Weights of a small GPT-style language model, trained from scratch on English Wikipedia.
Architecture: LayerNorm before each block, rotary positions, tied embeddings.
MLP neurons of a small language model. Each row is named by its layer, matrix (down: output weights) and neuron, and shows model dimensions 0-191. Each number is 500 + 50 x the weight over its row's rms, rounded and kept within 0 to 999. Numbers have three digits each.
A block is one neuron, or neurons of one layer that tend to fire together. After each block is what it responds to, as a language model described it from the Wikipedia text at the highest values.

L5.down168:460420407501497450545521461573426566552427481412550518568445557530465502558502504560438575499464458514484540547525573448458486562485526498509589445493470457549490455439351488475517481438554469455500562528463484528576496549508547518462462443424538438562586516441538520522545544476554382499487510440439479463527567458515553598496464480521517545496532491462439531492490482440478495456512466454551528517515474604556448590474412454378486447552534519455567438566395547495477473534502460533524550488464507442526501561494481615488517477507451556371466576583554536519504489461538562453
L5.down335:574501497543477427489486502427549489504566528560502517523504408581446493437468520462491519466450505366503415476480471480555487474496489479462502453460518337533504632444486466479494577421538532602505531476429445459488523503508607484517462478515449570453549514484391493491482441527401468445460545588433562479439487480483576436430508533495456514517484442449508469456316487497521403585568574456524551502452572528521503567535496514542488525514467488514546453498518464474513590484474567612526505466447512511525459439505445514471480531551496540412559532501486592567413484513524498484
L5.down712:461424437584417500524478476474524518453505520506474469508470406515593517441535532407486604604511393573472468507611503451535472434595477522507506442489433459406475582389400502504506461411453600435523547414508511581498473532492481488518506416566575498472452518450535525496511417609523438457470572478489534532440554464556476529479506505498456459507459504501441522471493490526543457419545506540402565482493463517531552494579456547456395455489555492563535528376496405586483373513496572517584442520439463576506435524464476539542486566537513493494430556500437464480483505616428443514
L5.down868:490457518496505387477613543525580589507397445478447529514532526468500524574402471609451399516394397515487493403414567469474480510507494476544491449529511658615559497573431449489482463407507498476461589514436566518518512513506521445403450469473525520506557429458497552580513473483503428503488593557537484546430575480537510547397488579455402482470500552469544494513524486446559454450495459483557489483527541584588515559433486478469594503450533462617573507587508490543497527574543546433486550608474558517534499548515516523545490555483426527448543530587476568463459448551552471520
L5.down890:461442524451494422513535570414552503526489481484481465406463410520470452494493478445530521521381381490450515614487532555483509544619444508457460532508524634432499447499450570478434493434534510385457550487451549591474469469479464445521512543469541519435428494500503444528502420601471488611500494498566501521524533493530517520470476514549541517525430605504472612572516520523559479513534515509503324493545589547516530543484498560502446573605455466543482514432466501497530448469533499523526500519506496495405495535588473543427552521473435568484510480470466534502438557533511507506
L5.down1178:555489522498494479516505398529535410509533491535418560530491443514492452545473520515465393425482485436418559478505520525493434621458435493477522594481419427523519564484515522513526473502539544535506454507406507590523531511388488374577504536522515497490550539516509408495457520541427477517459483499509452472449610559533475466478570550536458576517598479546583414509486401562503412526528499471476444387581506588515487560444526528516473392554443544615432553470481588477455509484443565462470502567436538474423451496491447463516475492533453514478549530510437472524519523570441581535
L5.down1215:530479518403536514586510479416579499477561483617499404568492570457523511484505493575455545528612484456469476545508569497510491505547495535504567503480427495419482502492498594509488511565527593466467572417445503518493516555447467476497531544505511477516579505402597429480510468473463394443495549424430559498500567486429464493475613512473549530561483543497501519433528531576500477528449461512550439517552523496448526500517515464478486473541454505535503516532554496486517487434437511494475462501537558594461457414416458544602511428498511485612458541477479470503448567556572463557
L5.down2249:527469503569512442528547470520608493538519549436551389558409540545494561564512464487467523526596427485480488520504595501470502455528535496463571470405321351532552639569453576460446505528525491522462503463357449501578549528496468495516451450489471452492610443465491438530582475418479477415526515492493488459449460539474467518404482552507544480492510435496501537406451557501530425513593444472496496544458607491451520553485522464514502402467432563544523516487498557467514529515407580446483469476539628416550449516406429528546483529529428550421443620538592499445514518467581544441
Commas, dashes, and words like and, who, which that close a long phrase or appositive, mostly a clause-opening subject, e.g. "Mark Steward, former FCA UK executive," before the main verb.

L3.down703:566502590530478463474536472517474532474471516494512489427481400529467524435443444513441436536476550429552448497513477486471591431537515539470448448501496458518447521482571532581446526472460520543481465506491529570451492506485386557558471445508534525468503544513425449429547543516519499506400379467492569443462473511582583519529510429505548600482552492550558431542409469472560559565425553552552543464585567561526422512551511565516524552604498596501483418430549470483424598549538498423602566462514522459446479404522479451489487464442555510499538506523548527550456468377555490530
L3.down807:417482437500582498472448581493491481506534528512504501622539499548530412509461501489477540531578474487515556456561554487530541496502518555460514478555489403483578456495535430448510489535447452524507506477502551406555504539501528595477454549525477581562493439481513464518498523493508450465427502499542525440421479496468535453464528415549543479553518531473486523407433495434448506521469492470525439367451550536589509533449445436453532580464475451492484551533550523474619492459465484534414512427516493443539465666456513479585530491448523495515524523534478450537440552489504497553
L3.down912:560476439620487551496520377526575455515487487536444479462479516532465603543459492533562472495561534493421509489544503492524496440514436494435569432433425488557475528496496429578504543511564398491593536459450480525578480532555423495515523457484507576523584561527522528462507578597448473415536521512476498528440448519535526450437538506511508533549516608406532538517400511605523515431457541397510439526511458419469388531431481524498582576468448537502494528442524497504576465508491523486534486483444507543537453532466556535515545555488430469508503513417458447525546520503447565546
L3.down1354:560422445522519522463607437518544458503413506451492439416483457502461512529553450508535466512413484537476471469560528455570546487455488514410494420453430491527535492472508517554561458373495467508628530490536512523534579482528479465459530534484492401531568480525512568425559432489416499463495452511543541507496466472533556537520551485509596560547580571498443577494547409495567510427541539503451476502496562433506491462495504565572609564498510374509399482529483541598498595470524440521435397408519465528435379518506500534524517381516511465489399452466478442474402576581478519550
L3.down1749:441439476547497413470562496508545467533526472539483519454513521549531505462480538428408498438398505507445488571437497443456467426468442509471572538527411492515452530506487487494514461491515539469537544525533416518558507548507467476469464443502444491536614514505530597404494520532517486416537547470552511514464465529545485565490495535439473486501396471485564572410512472560533482498491570413567447455484433434478463408443511516481490478325533496411474467478490545603488500355496411404408457478488499474528555498426456559538420495445558451444454498372496527464615470466540533464
L3.down2102:551490446580497512450443461553472479554413539568531516494503533428425473610535510586512416497586525455469499489547513542488536485532467589560521435492513376451530534580435539502555590434472400579602608489576489569542506490514544518549494520481447507536545402577519534489482461427492509432529444558472574448501441493479566524431508462549560481590517507459515555441545468447466514449469509506419491394375574458486499425434433626495569521469557535519434502410506525529463435438533552418461439305448477579504429550532551591527480443401510452483492595387439448577433575535464453461
L3.down2148:551528477575475538469552459517559467517466521472468503588443571492460554507475498534531508510505455546512486478512526523476517428456582383540581479452453501527392358572536517555536558520541546475538493542475543535595415501578398499573511529472448465450512614516533512454484520568470501527472462427518546525487448470443432587501503465505496529452487516524556430595455431519524578518498476495527492497559441435473421503577451540510600594527480570582484530527440589471488603505549583385501543439549530474530519449509555469518517528487454447537431437474439447515393538470469579505
L3.down2202:530555533455510530463552488556486481535524428526495543453494485590484498536484451532506525533446497511462450481534495526572394501550467457435520481569428504489481507483527475558548532470577572474588503452449503497598541593505420532495462489524388560535520590471544518421502478470499548465452509472522562560465549485557476453500571480488537574503509516451623465566423559587457518482516476520545464518509553467501456511517495519486582505560443545561486339530486520473526510525575505468530418418544519482515438492480449544401434482479467572559510521489465468514521553609417515488
Country names and their nationality or language adjectives, as in German, Italian, Azerbaijan, occurring in biographies, language glosses, lists and tables.

L5.down244:469522562500558532502488500510527525489468546524461397483611527478439575454430547521551412494461558524491428487527589505580543449500562501428495469597379499606581444549538475483463466541514513549554486475484495499475463530549493440478498468430508516551525458508525468551473543443531527576465555479476458480488506511479471461460529439470448505494512484458534489478515524501504555521610444455435555457463490470468502456566552517485532517448450527549566594505493388397571558506586549570484468451479390565575613624587505513505567582472514581555433422498545553576483585366514533404
L5.down245:517492377439488501486497534484488547550509476518463513497474479512531505406513512499538521552451524560482473463427449468398573462487518526563422437531528485473563460482440560466538479498535519412526573475473492489420546509479535527488524426434509532479539490550474519420427524476488398559525429477493487470502584409524549516545524507395556548558495608458474411498453494453271411525502554516561502498474533415617576473515469532393471474443496454546453587502578469535553554453572522477424539476460438542522432472516584481438448575505429567487618448505490405501450532503466529513
L5.down1081:557499522452473511489466515488446482526500549499424573474534449530482507445452494601590454495503477566506619379515501573540514570479433474498562461465514662509597479443519542453492573503434525485553505533451624562458522464526530481463486302547593464475490469458461462556364551540514495562482459545394531501509554591463545494530362495392484488422495492416552540569507526478448493512576487413491503545575450412519582493513515480464497518398476558518575481479509492453482552490458537516509614481533560501471586527485506600497460634458486506494449441544483466556496442513516521511
L5.down1219:578480438438406520578513493562477557442560593553523383518536459516509402510521464528466502512495468526495449546505529441528391576527524540513452391472508687520502527532516554525454521516566486487531468517564459568523469430604560568413496327590493530535506439449498482441487509512558455498535467511526508484512431506471530450516477439367508504526414519433561445448446505469468505458511533523492480523527487464476434435472487505595436441471491588487508634492554575490506452381486542486530462509592518483538521493433508535442467585514485558506528502534479469485472490490493486505
L5.down1454:514506552517476542546531513410597459520419447489502488499592495417423494413503552494469545535540523504566499542544574524469550557498470458509564425318564552523509527432476554476552445516482551488475542470509561434486513533448507476486396410478569428478490514513521409589431450494449459461478503465399555460490566476442495568541396613579472530471355490531550523478492441475443515485507490529484567514517489396485405449534529489486429518505533538468499571494504582468468538492388482388470548532482525432509472487565518557530480469526423467520498561509505451523495546522478554405
L5.down1582:474439473493565419481462494457416536550450547545521502480499494487468637535584503485508454597516518503489439428538424517424500570541457433550490466417486450479519498532510521498515544445496558558493539512445526460468546437551471459475489401406533472483424511446480366484493508574499475547461548502468430455488463387437576508480387478460418619563576449406543441528527466581502464524442560502405577475491572561513424470485527522449489587498402454569505486536601452530441527442510565581490574482457537558509501506469472437566531575586439474505443471445450417467465447474530532568
L5.down1929:596475424502536473410468501489478501512536560460469584553515442491513490423475504451540523482433386557501511525454379497449464539495406591642439487546530548514584564466435525444511507441417448434508451527537397483405487502424521469525500422487495551587604496468495467522507613463528497448472430517512458501538456551502476522492476506584500450550519572515538428480533508436488528517582512495433464470533493494447535485485486552519453468560459487487562444495420570428596586557513527490482573578441539442480631439481514549508529508382510470471437520514478370592474481505527567480
L5.down2090:481525547530529508513466383545567427570476543597515472370522437545452513487542544556530609548569476499552487493453476565584511506498478454482488544420480577499526515480481512578516513452455504518576569433435501526560508535435544485512477419498594545522445542413499467551476528496556451492497456463412505566409497594477541597505533516435484544417458423497495448521598436435389474497491635600517510449475490519468498582548534536643494591607590568473499528468570481519482461434430549419491491506499504457551518526574394493512439500496533520580459394475444522407465577567423409510
Later pieces of words split into fragments, such as am-id, ign-oring, withd-rew, plus clause-linking words like soon, until, Had in narrative prose.

L5.down15:492460543456586527564480582502518532579503545428508456567466557531547523493500549444551502612561539506513487443495480402530492524397393424519479416506541526537503600419499560488535511554449459508478555511453492520468424512506531447484603558536454498424472429506521474488447557436479476488494414483553532535437502468503449504478561551456544504432536469412502485451552540500540496389478551447521535574469587471468458473582500508545506391499440485413407493470614609471509464499554494506480454468502474572478496604465552548452513522459605588495451447443494432513444435550478509370
L5.down123:452513484473487460470442599463554452527459507485476532527551503486580519489374501524504509475541442505535505522487546535599514454510558481469605466475406484540532582504449533540493539457449507477505518533532498559560500404520544520482504680480480467566485498539525455543559551479492531524506537595477521536591483459422467421442487510453540475506471536441505451589450519469497386497438503585464453490407543482638495525531493520492433509585505536599445474492417496505495508610572572456493476437558519504578499461515497482471561452513509580504481440486461445488478461465550444449
L5.down771:452410499557395494490500483549507430573410477507535463486585415632443572455487567567516493410467493536545538475465503452484527525542478384450489521519483466531543502432407446505565534449488473436486452575506427532468547502500491575557377558404504520534564515493425478484417599586550544399598502426582487496496617480536555491545586522373564567575577477474467450467498487488531520494504546409473559453501543509553488571421407485489497514475439520492478485499533456529537520459500550473593571540566542487527364472583548495505453474578471449473529592510467555528465459400516520530
L5.down1295:523498532462458547475529511482471570462485541459449498521581525614542589545511585485524529574516521515603556499584489497442554425506454520472595556495502462457503462601519487528465515532491510555549454473442535388519531446593482459434475355460400565454567474503444504481428484451418544463420507518459490484575443522502520524464553572518456500479492500541521488504431555482482432489529464497495503493506494508514525424501498448467439455532488497483518513549520537438529614557482557498575490551454506542448501487478463544502478533445465551409475420523529458501389510437499543505
L5.down1591:522483490522542433554451542473520534514413588565477514481353506525497544389515521439428470471523442532526471453584521503519460535453513469544531597491538427463487501516474535495502552495506447504507443452404485502463573614505460559528475479480337502420436515597551551426549549464523448504442469582548429421526482414518475507493507577539526395483515500537561507462406451423486558472435555512433532507609478469435576457545464560497499400493516503509418564404446556415526523498505533465502413500503406432496487428499449471468436529425457423491498507514403561498420462480516383509
L5.down1831:515545471479483420541429458402480558440526458377489562455539415446532481534523499503543476463537478508557389477545510514481511575538521468444518483470339426516493530479564447525461485540416501516359537483472582502461480549506405467524605543530470558460522520556475501492550423503468523496541507564566531415508527499526486505538474504510548535500486476471478421504386518509625479504515482478480483416523494514508505393482605533553406554545492534558526613579473545502483427533468536471535515458599483497530513445389443436437446494430483518417506531513496452416583412469623457526
L5.down2156:430492492501438451497521432524466504481455566469581476455513484465376504434535514486410517547484520485490536568583530486553486540490511425482490505495549511577487428499492408523541448497482473411417469483493464513567527521540525503563566559512545488481537486496451473442518549445618507446483472432387528486517520485505469435503645509499579533559571489505443582532479494565459510487521475441473533570498408459512419492524484504513467492421438477452601519536547491491446455338518571474512557428514586439498462538493454532536586519538474590446432363497461476478510519334440525529
L5.down2302:511524582535511549478416496613420544561483483570544532479510411554485452466482516486479529540540492455528460441429498515530541478495482586456531486414447440578531488538461536539688579566564515505486493563488440434534565510394485524508576606471533475531533585510503589548576491510509453451519521504533461513491550429530459592514501540533503484551455468569466486500477442600444486487445541476595439498440427548542513578462557455588499511525490413494509592468469512496537469448486530393422508417410548503520467519457449574513566564566531455426483472423511484514477534469428486459
The capitalized word-opening piece Res, mostly at a sentence or table-cell start (Researchers, Residents, Resigned, Resolution), plus scattered mid-word fragments and "be".

L6.down951:447611533464473477435381497445521562424455547520480536490485491399531522459548366534485534428510544416470494543534426516491592466493472485578487430462623502386537550477432590466434473531570528505606476518450566493509520577471545498511488421574442490529472443520377502447439566523468476461434511459495428475543612527545537448496485483519464461468529553491452496559454556508494460494577439512523481434557460588534483555504577469474445535527556516433409522554468565528516543554411520426441596506512475484522455505488561479467420470597529389555528595487456556485512415422509435482
Function words or word-piece continuations that open a new sentence, quote or phrase, such as About, More|over, With|out, of, to, nearly.

L6.down1516:501509513527443573593501565425569491526480565426501439492504468595462437528519498506532506522436533559471472526490521432484439479498490537454464452459452519515538493539521506534486472433463593497529537561517451456552529566439468519484472513484467459548486442528446425556482572426604456491489494477489454543549439552484492389425533452393545442463443444553548459440555491473538573517544561522496374622601489444472524437458468604453390470512401498501643566488476564626456478502513420593481396476512507511505454494522513565503469552444579471541486459502511516599492527471505444427
Word-piece tokens inside a word split into several pieces, as in sp-at-ial, ev-ol-ving, l-uc-rative, Cl-ov-is, across varied text.

L5.down383:510537501573562520439376553442504477517462517547524516537551477505533492493478535464490539530554524511499558424552482544483540476485358533541568532451484679517504453573504492465511504523502531485567496460492554412475502603484542429525445381445520460391529468597408523500427520415446562471496560503479531452531466561474510452502499562528530492466408481494562438451562510482401534525511408484484560526551453583497528428523587498515498480475441494450500485540552451509483471542456465539410539510429555482556507550467462425466480525480556445458546553426494617519476490439418540563
L5.down442:544507515554565465476601495484478505500424489570464410578562483547532530542551514436477467490523478466468570468469422534517492518569489509490570488486464527471424496497446489471475518546477496497552498483472534500543446550521449536481449463467494434531548490521467529450600584492411470447524507531455515450475526577436533491506480499490549423487500314472536519547417524542502560600534474492470522510551542538487325633502460533485413508431463499508490564470493530472481460539509569496461491428475563479420428572545535563533515479369530476485473473501520472529532519581491576447
L5.down1098:480404517534527467490588464487467480550465491534566475531467453572421552569502587452465461589593495419515542506518460518490581513521550547489521499477531542406421498513444465456573531605486413378472487485599523481510452568514512504516496426498447476508539478517494452464510539536485514454527522543431503427439529558512522481397508514428498526483542419491530555454533515570436428458439549463501537611485415423584511561507570475508413479473437558413461490491552449506411469502444404556458532496599588437545520579484487539522532485570532488471633521450582557489527463501518546569
L5.down1355:546451438427552496574465577498551517469458491562470576432532511527446583550521470415490449473469524603488526469516409577452491579492552546419512515567556484498443475458427432514452497490477513458557501486528414531464537535478523512504522519486546419504541414518582543525577511512474448478501511489413507519527552435611538423478534498540510512477438485507480435479539434496429547436450466430577498498538504514488435594487489368530566462533467439476532471570550403556553443455502461489566521445429536552473498563564532524498452513452392426461503498511424473520511500508447544430
L5.down1521:458504414417567502600481390515444616537464548550441454562613559524482474510523529489429480581568504468516576440388443542446475475461447578399555491508509525409491546453450556501469541451470467484562575439542546406520471441489470440407560449487456427530504532463507570508591401451464454542464522536525540481458530460484560462466410569524504465493510420521447539496486457523477452534474418504470506452489511515551566523438372547444556473553530505564585578511543418602523378478546499463497555480443513491491595473444439503502571545447516443457605529517501519566533474519549558541
L5.down1533:525493508522443504484566425482578563544499489547458558474454486425613453428515478442461481568536502484529428492504427407531470536414511479466507463407538601426417526476494370434432506631502535498489459458528497551437561527544517466494442330550559510511406511543416533451503565578521479440465509445430516509454548540476526461439472496530492474456533448483512592462466522567434452480506569462488414446476440508504502491452562408543405486384495519395429541504472508539572467432455348485465509492540457421463559457433480590513478533446532454445511536464456495438473423648549433551
L5.down2103:493477523477431589504579525495517476468594524492546504494544490448562639470466532493416403471542562468472496547457471512461521484486399531451450452553462448534510478465546410439498436518522460547542397513476520553460537468465514566467458443493504405555600602589476498477466610483535520455508498480466436420422481535502484488440519555496521522517459467522508521495487502498485537483550520571449505572492390469389519516493541369453472530443575620535448488466456627540469450553451483582456517492505552357513564409450524565462604493542540596475436555479523494517578492458511467497
L5.down2279:490502534522468470543457540547542558507569571584436441513534495522499473464553420487451536391474579469428566437520515497536499535559474439505527464409481367523511475458453523525507423506447497545469502463503505479513431468518468523413423489568528454523524448520516473481486550509481513471496616410557431558483533571522543473428526451437550466505481431404489401463588480496451527505482594450443507527480502529545486543515467469520546623596583425472488505522576539532541523468507357540555523486457551451493552509425460443515562509530567539554568499458530561494533517504424475493
Final tokens completing names of countries, governments and major institutions, above all States in United States; also Republic, War, US, UK, -istan.

L3.down346:499452512488478491653505538450530559483441431548495477534479452474466517537478488501517387554606443455565522531504576493592547403503461460460492513458526533517499534433497502557497530417496439434569526482488519528473451542495537491374485504491562538529509443434471534564517537478517526483551454425497498463457587546590554517490481543449510503392505416425410497542485470572467490418490442453514480516465534540526593431457553451472573524564543519512537421440505447499546391571580511517553530518448465596443416450452468550540449416437629486586472595506457443516430464597488534525
L3.down377:518499434500427445461475557469548537610536404614476447495386520546475465619518496580496498411533530519578500655408561440471447528583490527516556551521524405586548598538444519514427482534528516424507475487563507542488560552429492449497509635454534525554512476389433509499441586483452552512549497547540470438529499541556502500561482497496479529458437420439483540452470420497510512483505551595548534547450591535502483544487460356554506573500457477534583523402440489528523415561355455462506493425533526577540463510529479528521499559463389430506508516510531518490485549505555449494
L3.down490:565535517500517433479510490469500558413522504481493442509537360436516529476526534532482463422508420471479525478397522452469549557503488469505557476441462432631450594436511532506464554491502566478380557471475492580547449463456496485454500573476474485520507502489490522498433463539524542455498479625498510585506453545514592543454476514551465595645518436529578479483528423461526531471414534478453594541539458505484457525531414505495526614492544388526565445504539483484477603381457420409479456504568468405513407431449495465463560497579541428582465549417492538475530537585452532494
L3.down1070:526480456499414501337472561480553533511466543507530579550462515446509471576473551510518441554418540535531577417535445508463519488565462603550430565461509526495451507476545612506419491587498385515537575469567434512555530464564498458512518584441549584439559486427463466461550499538533551564527421474515490520475429493493548608564435500519462485405548481516473478482511540471509570522596519453458450460504514443605470547585423516567497429508529534514431542503478550498458508636517569452316555555401426599488476419493542547639489505487419452527530531494498484424462482465476527542
L3.down1694:496564551422492412488524526542535510512535541480476456545535492457433449505546504503436552497500592416533552469516497411552462501487532446455557455543444490534435501556474582589375429524569528569454458515496475555499408501495581540506516503510445471512403470430419557504485476417449503501521504476524506474455500474487421572458474472446494490531421547487503458494487510572508605512513406462419611508456515477404441444573517514503429464513501477589551559469517568558542452480512440522501468522490476506455483487532500558471450445558368488473484476465534465553504483478503529501
L3.down1827:560444552476523558476565553506392404505530512500534505531527549531406547542421459462588475448525539507509514528489557580502473434534561501462562477554626516598489481516517486404484482504569489561511570576540545535552516441527412474423470483488486511543494521456486540507590517488446511551566548511472406420518470576395477451535488550458484509490603575402467450418489479489530501490566445496568460592510509503408468586453450473449556522488542538591473536458570500483501474507448555518498529542467543548523479481449502511410464545544434484425528507485500586459442474532553623435
L3.down1873:564457480539439483538447449493560496484529514511551439424468499497451464493500444519521474496516521450474561516442417512493526512468468505556373527396463477454494467479496445583494534583502512551464411477546407425574512432487455449513570564528505480454470505473546453455486460579510498381474497614515485506519492509512411500506581435486461479555514510517532537463563474511532509507507579445504574557499460480505545551482483478553466420405611458568472539446534572524534555512467449492470425469477576505582420445500583452486425460481451518507441543363440514417539466497384451519
L3.down2170:577448517481469513538478438546494499498471446536564429419494441546578436433507539561444513551519551496453488424417445530455504543399521541454484562515547531522477511469586530435574525496501475401514476456416489413448479439478542556492561512461521464520525434571491531540463489424461515490475570514456480463408489444451570428488521449499394517532458485546598498447421529461610519504519473454412499426431519484405429529464560504459544530444571518534467468527556508534401488574515544463558522608399591614474539496452552491543555429415554527555499456586510515645513393451510490499
Short middle word-piece right after a word-initial capital or letter, in names and rare words, such as F-ing-on, W-red-e, F-er-encváros, f-ring-es.

L3.down215:515499494531476525497446459454474565486514380523431497526508559463453481445499512358460461508515569563503467527483514486512485416514527491533517428461418408457431483517502525508527521493604461513469483484432464579510456467577577535518552523542414511509521566472531367498441427523485546489466481528542476512448487589507459456526484493560497460511497498539504571484446499577555574524447555462494491533538547415513558435487473560455501443543570478496384556503537590543596578461497407466591541541559535513407550378455430515459387542492633517512481456556457473482557503416506506510
L3.down465:512493478446508549500470509461585475393512603478560509600517542521499388545399559518527482546610535524495474525685471531548495557543530475553541572493461423497452545535547537469464473502517522455549426528467595532515498539455508426481456430541511569523472554444527457498539511485567586511416462486462538428530507488458487452472435449494482558390502411458503517482455516438533529580493582490521496562488513565477491494479494465457508507594473512416477500505520469560402493457446562532576448530551520624483560486568619418422424529526495516517583473566533552479464578415534570536
L3.down926:493437492544529537454529457509520421501497505522535453480516467583640613518548507461512553409527521549580642462496583400547442435505515493469466520452434573499454521550512596579451488534483562517546502484479502417558631405548403542457538483470515482471467428448470538532533571430472441545501498460409408501488533483501617471382385532494532508553517488523548498477463493472451444477481511486401503534514573476467534439461416570541513494453486524510543503480500444535445443492504494532564521548516478477440458569510406466574507468484530460557544423538472457486545458464493495537
L3.down1460:384521475538535538505568473432443472454555569494426477515507565547456451535579555429456440516607545425529500488548414478557547557540472459473490529444559570500445507490593502459475511516468446474461491608479507567447514473542505452565433361591490513644456473488483611457495523558538565533441483491426485496427536494477527471552449507521459434417530547483558539512551433510455486428474539404519441511565533541403585550444527521548546553392525509556480457505447444527488483511451581434545508495512547519442393544518550483371406597500470391405512498550583460461559469486473568460
L3.down1535:530546543510432522477496437552504522421475481427564473531487521539588434507553538439559580544491493431492514567541498464510494354560546456483521439448428529459414497477550533486407546559540410588428472465555492418506582525521402528510481400519547468558488416446514434498500545479576526476429440489492488574493434477570460506485583452465521457575508503527538503453398475527495483508425572470493518523470539333482449533449557542521613381431451507485548514612506398517487534443525555498541510535521578446593422546505476460557439435524544604528452564532539569492513436466466603506
L3.down1904:507540494510501596500549479443460499418507436421455485523424505476461476449507508501525501544483532455446432529454597537589358496402469490462477504555536621438439582495468501544487433493491555499603559478484527493474552442528561544477478514552499518474495504517565467525361445460519424526485546479628502478440452456441470543426459474567477578435493432492502463473476550547507507512501515596525522475468457430492522492472514547480473515523469556573452464618458546458516392529504614554441509489473491539484451467529570583474420391471498433429466454443435498475433513521459429497
L3.down2090:506514525523506512539486559532334472455444476453455462495482493420537498535470524496508463505576531475517468495552486509495415531499522507504515458411447404502452628561528436512579528560448487561471476584500513580496505479508398498452506443433413562438538466465475522481436585491446445482467433531509434521477516476502521509409602522491447437437503516598589487518493460519521508520565498557605569469509496517463523468474492460485481429479425515468496507502504475489386535460445525483518576480490454449536440543446523544511489427537551453460457491541481560579482438514546458506
L3.down2210:452576503504504471496437490437563540449476504542518515446591515575534579456532523440482504477500570441491474541420571498465491505462562510499499459442423397534374516565499396556519527485513562535579539533369558508455497450501421479502449422532510416518505416537532558456435505429431494503439421532440467480471477550549508510449539516484396489488485592494556540497424506454485477515574504529450468546524560458481505458521380492482459467389481499490520493522486432570399460501548535412533558561502492500527489454484536424459488509463423410491533521625587484512544528457553552520
Words right after a comma that start an appended elaboration, mainly which, plus including, especially, particularly, as (well as); also scattered table name fragments.

L6.down782:457483463503514523486475444400469592462446552530565516456519500579525502514486480492495548425503485366549572446497506511503530488490464528457560504473504477464484595439569514561428551496556541529540513572540511457504473404484415510451522556452480414403435572451497518479522523513522505514562485511523588537477518460565572528535546524460493558481567493495475461479447481477402491547507646469508481506511566549481513520539459504485419510566509530491508380547463535534552494544471515484502439490561449410457497497544432463490450404573533514475538463470482544508433557475560504428
Words opening a new clause or appositive, mostly after a comma or the: which, what (in what is now), that is, the area, plus some numbers in table cells.

L3.down585:504459467567493571429464529487472526529466522596510437549625553517504440532489569490460485474559402513501491542506370530579513501470429558540466507459392493464516507480412513490517531628477466425573497560587467448510515514548444590510496390492574553518488537466536487508519473472549487403562476461533505438483463505454398551498471486520473578436528505492522516463522488520463436510414548507508466529509519469566382494506473461473442388345461488421440452552594524462433516511461422537458484546507497507591478473461534504516562400476496485441550471475529537567502521675423543531
L3.down908:482503538456486533540481515483586442542519492502547452560559507405539517435590485488513509438524475493453502481507430408518463473458477405484593465443497385442400461498468514474542441526489503584551538479534529525523445523548430481514498464525525440508514471525552401537461490564502479501542541453523453502421492406491499515468536545475502634510450557514463577413475514549527437499453502451442466534450455458494513471401544524548522436484510479508508491643552445465471526501499479547402465426515470521485502554523475522600450478580561476546461488457521485534485515447425498500
L3.down1117:469454514418450485455444539516559461419456495503475565505476540444429593512579395557563409449601499503614460495521529557413525504480548416514658468536584624476444498490497569438491483534415493535543490490515505446513584503468503564483545296488488424517565478537570479538489556543484543540606397490513409487479477475479564463514503471478455574544552487477514510480506523479506512474538522424448522501458480457532462533528517447510494526532524474484565450661568444459613449426490621525547429485551476536522566486530502491512461488492512485503509519474498435471459516547516572444
L3.down1137:506502495463415479611472565553539457443513367516459440511525476484513509433471510468514541461555388498456567564416566452496437487521464516493565594533314601498564503457570553532523511578524490525535591449486428543473475428488489458477454429507401482487591503553538485562523507471452464532557433504550460456454514556581431489477572481498513449535394450508542519559460614554543507545545495392503558489496451461483484506484572543454506479543494440576570481508457479471469455485528503556553498466479506512405583486463417476544516508485497531551538438512529486443499439447487502611
L3.down1279:563395464522506552467447468466478517490579507488469486542500505468476555524473481466456538462581517494581517534499421463505387432554452528436473507568568492434547443565503402503490495511412526511554556467489500428550443459556471432443500469603575508551446465445453559469503550510538490454492489521499518529485610421512477516523547397469572534493450404418601552479494484618510424436600488507495458405444506438483501467447487453569459405481524558505580533549501434548521504464490476592478567490470493491350478566437544486536547499481592446563522500485500512468506384439553499526
L3.down1958:470389542576529471509378515518547492455456625482530500573529418458432557478490544530464513530481512541422520548500451468524506483525508522510474375532479542393518550508509559477485474596439438460481542540592479516500512520483471423438468477493525609450485441451492531427607541557518446511565452507541449506464481491590416539503486463516572497548642467526528501458487550466463535472538485562497535499477545536591456513559458561476541486445530521463441468627506490491466505460470462476491572452580409449569495534443554438550495464477529477509470560417508545473520471507588398530
L3.down2152:550496559515561496505561569454532493415559424509455465518510475519479510523474511613551483501460444529520561480464558446492521606454515490538480453422539623411546423462545420503486525469351465466580443540479521389587462538586539486638587413518516576540460477511503599502495537537561476504517441489448422492507368560610468529556449555380544598483420532490501442547505506470524474450498459431502533487486436467593482438582552562453475504558576552467423428470585500400591515602410467498435522524556407535435575616454472485445529597509540461510500553543471516469500618543576470447
L3.down2272:481560533509408512520480419548506566523450498538501493507462468454487614466564472491443424469365482476452472507510452547605466526490494518464427463389514444487531568485508530540513497481491522607520518405439534525497446438482619448467464554484392485457496447540481465541463433498524511451530455551510470508408509456504462430415545514499501519356474438477485468547493539481531550457431506574473495571476386550481514493521458490508477468497514496509379492473495492656517510468463539541496395473437487506533505442456458551440538532448537444452487437438556586504480508552480473493
Non-initial subword fragments that continue or finish a word split across tokens, such as out in Throughout, our in Honour, ide in outside.

L6.down981:604470461509527539540539474529478527480500467426463464535477453487475624547487576467491508533474556501456498512575633593542405537427567460448451465468506447533491488518466453499553495525484541517608504548420441485507564529467467509439528466471403512442547565517450624468544471495436513534410551408495480506382487421488469443472468475561431583566540519416462534469511475486528502440369536453527444531478519492534474539524572469544526537517383453401510467475487506527584487515504571465467563466442418532567577482554498451471436509576459467431437484426507502550413506462542496366
Nationality, language and country-name tokens or pieces (French, Korean, Vietnamese, Azerbai-), plus "and"/"of" in country lists, and election-table cells.